{
  "head_dim": 128,
  "rope_base": 10000.0,
  "tie_embeddings": false
}
MLP neurons of a small language model. Each row is named by its layer, matrix (up: input weights; down: output weights) and neuron, and shows model dimensions 80-175. Each number is 128 + 32 x the weight over its row's rms, rounded and kept within 0 to 255. Numbers have three digits each.
Before each neuron's rows, "fires on" lists the tokens most often at its 100 highest values on Wikipedia text that the model never trained on.

fires on: " d", " v", "\n", " N", " V", "x"
L5.up130:110145143138117186122117132122168142125127074136124182144150164172120202157129068111074068137095153084128124113152089139091087061157197146130176158128149108116075123129165109101184216151091143119158129083112155051207084119069143138128098169189225097091155156092117170127164193127126100086
L5.down130:099187118165219132162091056133140134131083176148115115153155110128142156168141052113133164127140149076199130145097137142136142130123137151125074071104194150080185137103146167161156116154137165166129090160133108121057139080084105099093145148119110094145109124086173121144126172054174133141

fires on: " W", " All", "ü", "ew", "W"
L5.up187:111107096077121178185103142127146119118110115096099157082158155119136126169138129119084134162149122052116138107086134130196101135110118101113067191136130104133142150160119147086143127153072129122133110121149191143172087125116154083126111143165114137144090156100195105122127124084093128091
L5.down187:115168135154114159094127169150073183092099170130162092103167119149161072089033148113151137107106094195100092187142161150118100131063095116138041138139143156124153112095090093103097156143096161123128176210139094150094071089130144107145137098154153110133127153122141097110146119167105117117

fires on: "is", "av", "-", "ial"
L5.up244:154111099135081077185144162079162156107152160098126147104095110195085141105098130134098147173117120044138133151105112159145176156148183084147126184111151077102134140080106136089190135106101131149152153166141093132133083186115153124147128175095113128129134138122138154162027167135143161157
L5.down244:081129080148056156170126116085170149105117107122100107121120117112155204108085104107135088087109127118155130127126127102142144110174141146184173057083193144093138120173121125125122067123132101157105125147153120141110121157120118093098134110120121116165122166193128085176079115104138123103

fires on: "c", "d", " such", "ch", " sc", "b"
L5.up628:178164095078086110122116062142087126145161025123151155106146075095102114169173143124156153153109108081092149060144137156096129165104104143131071139131109105149097170170165116180130166076105117174111118078134141129105158172090097137159165116078084175121150161189095183103121117077139168190
L5.down628:123120143133117141120147056090126145069116141167091113140110164094193146147129121088124069119148108173100138089102162116120154159124105200151125073202119164083130107184085096144101112145174103160151174184144169122133096156160163151100033130144079150137098163117143147074179173148105120097

fires on: " c", " w"
L5.up535:149168179126111117130168111085100162126188076127172100087169160119138090141172146165118152159090164071111125178104161138146117147156084107188082142148189076098126088101103107104161094117135154181123172135098122151131064107114153038117135131137133174170115155083108113130130127069047140137
L5.down535:137110129124127070106146151134112100153129143138175081122108139166202109133132114111109130149101127095160132127129194060152144132124102104106099144171148104125107111146140108115127143138170123138141132135145062186071130078180101090133073177171138039183110127137195104140069112184124165071

fires on: "ing", "T", "if", "t", "ft"
L5.up679:132164196141090146072109135102162117136198123084139112073147098031094058158116118132172151173104126111085110064100083145145095117110108127098032097090126149132104119138136122133148126112108131146152129039087134165159111206140107166139098158157187173119137136149106160189113128118168102150
L5.down679:132115078091145137101150122092166109137139216087147089153157118124134140144127143125112157132160147145143148101116161112099123108125098106149130145089152056069102143165158151095090177212167154106088105104150218113148097146175193169130118166164164190129115179168068083131095130153114088080

fires on: "t", "j", "ask", "ted", "l", "y"
L5.up219:136153174165120078096105101115224120125090094095094177065131119142128126154192177148164117107139103132122145154147118126117103145135182067109173127091106151144129135142121079114111150078147182157188146104118150143085094146106075110155129142109084121165183106157164160139122175157142117144
L5.down219:120152163131172088153110106170185076114144132113135077131087136164112144117127121161105136134070117083170166195133136113178168138087065176162097071168161068134157181152129121147105133103139115132142151147126132172113149163128137120020097141210129150129086091188125094140137134163135131093

fires on: " v", " V", " the", " ", ":"
L5.up637:161148112157123109144120117170103161114123119092086144107102167141178127141122117081135066172115151136129149126152118180155147154132146124157120139127166109104169120101150134102147141156104113212184136129136182151176162145126060119125100129100152177056103101156078105155047158158165178133
L5.down637:132091098148155160098119132102101156193154125118140094164123099145116138114173133110222148136146123132142143083097154160113058177171205130039130086150091164106104143165090125115157133117169095108142094106108139096135124099108177138109117181157114130111139144160083138124123145144094117152

fires on: " p", " (", " b", " v", " P", " new"
L5.up876:089131168129096165105104131141127105197166155128171146075111155122146156131171126128121129210157156119154161064136114115113142132136055101139053138128160087104132140151059141099135152119117120135103115121165127043138085077132053145130142131178060123149140159112124118136084144056077136128
L5.down876:145117110089106106105099180134089162131092145127150113192155126074140130116140155136109154148086139129096114200098103144111141132136117078145166131174094089111177161120143164139139147144136109094097141176162059175102112169137159113131088051162096126107108124123132103137205120140108115174

fires on: "e", "l", "ell", "ue", "í"
L5.up690:140127123100135164155140121115145171084113129123115159163123141106091092183112089167118116117189180161154094129105120130198149091158170163159108105109177099116111104082157118161177114150074145111122040136141175078148170058072104134095156125167158127109073174132174124132160138103139052135
L5.down690:101153080126087109111076113119061100134088066152116116127138172113144190141183108117109111109141126122142160128089132189154184133096156140143082113096142167109125110133099138086081144120138148133117138143135077122153113137164106119132159142118084109109129131184102124140151103097129130170

fires on: "il", "in", "v", "c", "at"
L5.up272:091209191107125110115073123113069076154131132071139130086131117153088139163183145159156112141097138080181168081178106130111173126164156126143108109097121082105161114120106167230083190057108165140117193161141123164149153095166053068106178171149128087110119043108168131153122126099156128180
L5.down272:126178113109103176172074170125084155163123110069113164183162132086063125136183129118184124124157128124131110157133095142092099103146103114113126124082066148111108095154122188108118130063126198177147155095102097108164095136168087130076128121148185137126106208116062123147196056121148145133

fires on: " pro", " pre", "re", " sim"
L5.up753:134112181109145156128165129101150139125173125070147173152110208094113133103161127143148105099100174130093214135109060140130096104148160144134118161116128165151151092166105188081143130155089180207102103139120148070156111151074098087141158144103125169105113174132157106149155103105136079076
L5.down753:123061131105135140085177178120176137134096185159116139146173107065159127101112102142132142087163063123114123184087135108106126100137099155099148094149199097174147127132195095119126192120081142133138079161166107099182175180173104095126105170084106193107054109136164142134135117113109093138